From a checkpoint of a small transformer trained on Wikipedia: 21.5M parameters.
MLP neurons of a small language model. Each row is named by its layer, matrix (down: output weights) and neuron, and shows model dimensions 112-303. Each number is 500 + 40 x the weight over its row's rms, rounded and kept within 0 to 999. Numbers have three digits each. A neuron's up and down rows have the sign that makes its largest values positive.
After each neuron's rows, "fires before" lists the tokens most often just after its 100 highest values on Wikipedia text that the model never trained on.

L7.down537:533491532505539538514513432530459496508488518572564551521456494500453472469533575499522457465545477456530510519545467487525495423492542537504559515510514551517458512517443489528523523457555546514455565519474586519499508521570501467541479543444448526520501510551576546476448478494458562467465496486527500467468456467487537490477481533491538554562446599590489503496506484585485474578473499561462532496500505484493523479454486426497464510472546507511432501560493548498503502453482522489513494494494553530472548519474477407408491552531386555560525472509456545489549514447532513504
fires before: "2", "0", "1"

L9.down886:615483442387553471453569484520529537438506481573499527545485549517469489450514519545543501549541442536509474472496478508541522448522486455501467515521538561524506459500556519471387478589527507448444496556502569467441454491542528488466549512462557508486524524529528524514609462426521621503450520447516537561540483475524504535519478493463547485500553561455545517514514523486482527503500521511459470454469557457540474481521510422498498468542496561522478498409501547463506545530519475544576459459524448504495408459504560450454429530553531573560439500490501502531478541519508512546
fires before: ",", " ", "0"

L8.down235:511538545503511498533455426499493541522431529515507518545588542475506521460536480452534506441481506559512490522586482533512467451509516497514578524505559532466467477478404555517490533445550526451498494555477522463478456499490489516503570493557511545504468481528461562569453505590503515468553570431456515540510483557514444515468462509471526471462613478555548479473481480508473438508474467468483498501403487491502513507465511454547515550466486525446493430553527583480488515522451476523506443537520509547461467467483468474432387488524482505462534487505518479482596462464455514505
fires before: "0", "3", "1", "4"

L7.down732:550495524407605550512604562536475508501517488469520466508501500536534494478476495466532526511531472450572505450482439509493413499500515470563569513478481516544449498470505510505511516478569498477499501507494435590542426454526544454503478491523501516520534485487503497560562492436558563547531445514540443399473497475439470526512576452500524547491473510549467466561499494515515518520500524541492504507539442474461499435565448450558538471480529528464469624516457559532505476522602465476482518492479481526556511519484461526504497501511469474597433551499494501517458483578453517469
fires before: "7", "3", "8", "0", "6", "5"

L9.down658:497510546517492512492549514507458505474549481515566474531501447526519465487463569480500439484486492471453469538470495458441465463476496482523472537446512448511479391490483456550482479495535513503569460531501506459452544476495492451563468548474524510499551480551528465501495493480511541468506536478559440567494564553548473525497484526473497555492530452516513538626565497505467481531516521472557454437519503599451485486501515454519480508512477411526483501535462464477519478447579394441468513456549507476520497538595499480474438510574456483450511487468558434548390500430494530387
fires before: "0", "1", "5", "3", "7", "8"

L8.down367:475493476446550547508534485492490479426458500446536492515486478471540487509460376505494460553527482500482488468519593513500512532422429464493458489524452461470530555408437524474497460505582499502407469497456555524463470507488475578487470483403468527503453499535567527437500499536447477514486532449555472488457470537422538496531472508503550515492504496546527575555551553493559513517431443491489466531548522491523500435572488463434505381487539461469569504544532451469493491489527489568482518434505492466477482489519470513453447472473526531494447486420411477510560471561415537523
fires before: ",", ".", ";", "\n", " ("

L8.down846:501458471475504516599472425490532598519477523521547546501584454582490510431489599534574473500556405580509473531517537520502550472548488501493536501450520550472504525502477468493506474513436504536483516473473552520455511458528506537519524551449534422437498530564521450497466507465531536467569529510486517569485436513528486466535454530489523468518537511526459495502510501526517500574511532475503450478633528500499522476457479536429459464454495450520560529469513484480508504379533455556489476489509523496475563505512514497521513490514392438529493519454549555420500532478486599473
fires before: "0", "1", "3", "4", "5"

L4.down427:512483462531545453545527482573448577483503470522518584545462527509519490579507493488456506462445514597432485436486497437494467513498509430469516500522513476510453552506453483530562433546551486534560569455501534456552534496421575534479550561575503474509456490418456464479522468463536530448410588542531561570440494451478508518537496556445446514448519516513522555494502466569524491523496475491587530522516465550521558502484566488451427545481440522530569420477563483469476524541508477515518480551427516539533486450485587454440514452543487521514486533419556498475497466511498521485
fires before: "0", " |", "7", "2", "8"

L9.down927:482547516422534498487598519515478514509483476427473521604488505536494490491491536501500531566540473456475433510501491553469567485508520446459514476537415534479481519504489437451470511521461464510491550491473495432451457475437532524539514514485424441513492466477513583542434539480440513481554548592514461534509464513548525466567497430506481489482488547583416491481538448491583556529476505446530519539551501538574562443467572483526493506483479549476522478464518493550527437468422479473498471527513515491535530519435525495447486530536493546599406587497502484496558480515424482487
fires before: "0", ":", "1", "\n", " "

L6.down211:501585485509599520555467546555437517560458467473568475571475487485515529549514533529502490442460525518485528581508494475511490563422565557528583516487517501614507446487522466518488585498501454422507485553483534503481479531517444555535490540552466464507563450515475477471454482490524526498507503494534423492532530489528549460441496513522473477484551477448493467531519516525444465463470546547543404537502473571557538552442473443496458542531524587516552475524537458487599496497553449471495438498528554507487527470595457493526451475529452488472475566449482460570535512479538509576
fires before: "2", "1", "0", " with", " to"

L7.down846:445514467433499577543481419465445567531531511512489537514493491504491459550500613517532518506477507500522480471515527543475478486519562579550572545509477558495516430541444519470567487458514499478578506505540434422490478482477510518541471534494533445509548527527515520449436489515514504511480521580499478539485536522500543548517456493492471446515473540503545449475473550458440499573526533424440556602466468528372454483459423357481465519539495543479481539484465611496539513480436534463516484489488522419567492461537507473521542450496441515588491499441469470552496498507498500510
fires before: "1", "2", "9", "0"

L6.down954:497492533448455464625470437462488506520542501386484467503544489472489512507521564524554530515509430497491494539476482518557513499572450458495434579495537530504464451489504547459503508499477507511499470517475605559580507580460549486518529536509489589458518440411496468449551520445493491430485471513475449486564543461534457459528377570427452447538444537489509515478546501450460499486500575494510514463513486514480452582544524511468551495537503491470515433448462501414455531511547438543480487437438528441565491489494492471439539491530506477484504511469520553517443449446515507510
fires before: "1", "2", " the", " "

L8.down793:498524544546527486572498514504461532513541503451409510477468506506481518531469504485532478493569471528547483489516440547521505443485543541588494462550543441469556467513522510451534463507490439515522518538531533417449485480450517536519517465508454553466463486426560532592513374452503566505459483472432491532527471439524450467440531492498568522435431481557437426516513424487477502499462498567463565528504478493552516449460473453510451441565440479554513444491478464525489504523467509520531521484491511472513470500469469445421459489555446504508473503448484501517482507481539506498
fires before: " ", "s", ":"

L9.down957:529441499510513426478431510528511492510479549560461528514510473538482521525491473527507503477538536509477499517466498495551522536508413466547486513503505530535522506513427512481539500457517590476436574531511498472505500500503491564448516456447511512448498476508481565465561484506424528543436486435524462538460497442508486505482465505531605526447464561518491548499546522553460504459472521472514542569416593510494525520459484529485420470501536504546542444418518492519436477474518468526513506510461465531453474459513572506444521536555506505500530523481486387510502401471502514466
fires before: " ", ",", " |"

L9.down953:477534488455458448592519533528515505575413453246505458477477528472473483407475437487459514419524477471569527482538506488505504516463507494518515558491471492542498442472500554537534512566435530565547518484504421529507507528489495504479453464518505475479477486474521524476515538555536465502465536544433479437535585474476456486441487515517444522481583524549548506478479527471494525476543489486447489529506565528428500481532501521445496494507526527471428491478456492510585525492479521522479477498481491455501500444489481512554516471512491549442527507497481418534524524450551492513
fires before: " |", "–", ":", "2"

L8.down227:518472482481455477482525520543496500531467488411484529541517525503456472430443504466528473536493456532502448469484499467426560532474584499526459506485505492481430503539523532474462468472500587535499503551490516502542442422547423529497417491519548529454516476462497483509505436464523433531405531466495497454511528440529519535503535519503489573534532523468464517558497550554517497526502433528514508497555499491457531579468448496479479453505445527490479539519510447539494582557452484560479532440531507523552465433498505478547514466551524439481508436530514494483477513440529566560
fires before: ";", " |"

L6.down942:537538581492550491495437481506523476489427469429491512545472467481484522502463521482446510533524430509492537429453534536497526482457489518522466474487563503492459589542525534498458502459518500476456492464507496515456475512623487521459470559519537551519496463563450516427577518518473517481409512545510474546467525530519480540470469511451462567569492528515480516564546500470482467510546499535528441464527451508375534548505459461428485475501518479567522470562578538499493558491521513512485465427495477463513477527465545481422493572446442463518513498501550493449511520510591490480
fires before: "2", "3", "4", "1", "9", "8"

L4.down572:485526524469504457527534505563501508407500486460570578527471565546508441519502542523536552581494432478531430532479506509539457526507492468492427509495432551421525443488459488521556509523448528499492510524494544453482520546539508540481507546476496603448547480469548490542510535454511541475515498463531428489464429506514525511546487470508515447466448527572489483451499473459494551551467517485512463576541517424472455452516477466501524485529514565420520445451487421483524434431442481483488498473508482475546548544516433513497493464555486553560501507497422544536505422503492468505
fires before: " ", "\n", " /", " Apps"

L8.down352:578517507478566527530455506498525441454511439472481526577494437560561564501506436498473467488506415500428525495398520480497463528496514510551441498442527511502508497570469486485420599481507527467479602505504505502474502440496478595492545464498539536500499551518538558522525463468513478428514495575535479499475489532563459533536517502490464505498535511536449515473607531559532560594506528566495514499501556580539510537500495499544441460550502504508452515472548521513489510513465493510542407451552420414419523522498513469485558473581496453471511526507531519490534539539541532529
fires before: "8", "7", "9", ",", "′", "ign"

L4.down399:591522509546558495553514482510584518487504454497476514580458488455498525555523443465515585516521526475528518468528456497512493544458515482465517509498532541493487436483488436475540509436477473526521431528529508510530536475562509469499457424518484482552517464523456502432490508497547460557538567514424518437466477520486467457511558471547534528496522518576463459477563529499444380458516520540470544482534543588558387505570448488474456558511515544481547589553472506542536528501581383469455490515562505472526433477505516521501472525509473484491525576502492595459457457509518554566
fires before: "1", "3", "2", "8", "9"

L4.down864:516521528534526465510457482484441514492485492424417525442516458485535479463534469587482561455501518534443544530544434451496563464499458529550517500496497489488536565491447435492503483568494487466520514486428528534463514630521534477526565511530493557457589537475526544488483466560460486398485476494545498525477523457499458453445556490451529525518484548528464524521484483462422554554557538523531507537525446473531505544494444530487512444463490421486557431528558489497485458474522533474458482507522588436520556542417493465538475498612447540456526483460520534546458469496524513562
fires before: " ", "3", "0", "7"

L6.down769:472423491529505518526482560479513540472533504605495433430569493502442456449481498565462511488480477563518460445479483497519491545553464422438461462412438534543485503548538493572533572503534443517463522540549537538521506476527484574408477524517515446502479508512483465511560552451505448511453454425490485469452514498568561524488526464523505508517487535563496556457508488536515495561479453549462436536452526555511505491504512477535480560497508535574425511478445495475479484464456442464493486500481518462501421544505497477465568516537514452464602519529492463530499472520426425527
fires before: "7", "5", "6", "8", "4", " "

L9.down832:495507612512504553511536554490502495429436499755499512509495531476476473487512470534516486446450576447496480499522531477451452473496518475528504535551460546487516506498487522507506540517542490531564500474490570508509504465448514488519583472485492488482478519505524494509455491477537480460522508491498529523462465517434486417510472465498468541514480459471458517564493447516417507500473543537557456499503512463474460466551439520505515519438463503522523520587482466484475503515494455550507514545492549567444501503524627498533459495463473480461522506492481481500511466491478489456
fires before: "0", "1", " ", "4", "2", "3"

L4.down687:519447529455551461535541459469535482556434518449512517498467552526511590454434601396493441511516493453480533496462520500523517481509550536534506547539512510410461566563430533587438528482523478525491514489526480462524460389503466460531496481568534519523553484482481507531482488502461469423481421502497504461479477473549574503481510534535492544555429496437423451497436431460585549486476468435566545547539495482519527507461491455544493530478468516472461485479522529431562478493511477431482583512520475538454534468469516455526468462481519480504488575546528457488542461550513519424
fires before: "\n", " the", "0"

L3.down252:490470519499496414505401458470474531484604529484414532430573471498542464497458499495557511490454513500459563524438528472534463528476512504535381525464509537477442553481478514540480459509538504456494394506457544468459563480509507471529464550476537595463554474481428522500466484464546471493473449525529444542458549530497499469487482523486487506536454381518539365496551530491507501550502541531604468468522470455462565542430518483451539541519464402511510479476532514521427512467564544515496569511456557485515494494521513477502444551476472451504553484419511502453475575577506430502
fires before: "1", "2", "4", " ", "3"

L8.down270:508558465490466532460476480562532476461545485578430502513422532469522468486536497508554539466515530440470537508497438539482472459445576518520574459492461463465563547506501533496504436501544405540523438573524523459513473539510503580452563509553436511441510486583516486506485409435530577472524569523500522495501482468481475449404463472491441499565492514531510459556482492511484491493474473572489454441560506489508493480563497523549483482451500503510465518581449473505464554439506477586445562529467529482509490525531517418442513452513459588503577529499466477536512468514554488427
fires before: " "

L3.down263:518432447470449475568515497512497441535569568492446578503520484478500529473532479512499483489473450510492535513468429480476498543465566452522549517561528576541500493526506462499479528514536478541513507519482520485524480554548466517560490514440514508453480440504587522470453468478515507487492444550549455486513483532504430422455445496395432500427528544554447490513530451539504476538510419483520471517581509457413440473524410502465473514494529560469481467473521505567543487480510497468553433420503473551521530454490476528521512418510472475650476523495476497451582473430553496524
fires before: "8", "1", "5", "4", "6"

L7.down494:476515448536482471489558470473500492439534503379478535471491533468500521539480574518389458457538527475508433563464486485529521436468602424528476466511555537481549517487442581462523432492511531410483447471567555496524493513513408527534478472464603547501570554478510578486488431409555472499477490454512548518507524490552494485545484442518448509538536518455498464531450538527514423478497502516534461470559522454433477520502488475490418538508518523485546515543507495419448493489450514514479453504482466512552446480510532544529466496473457560472483467489490449476525482444510468489
fires before: " |", ":", " of"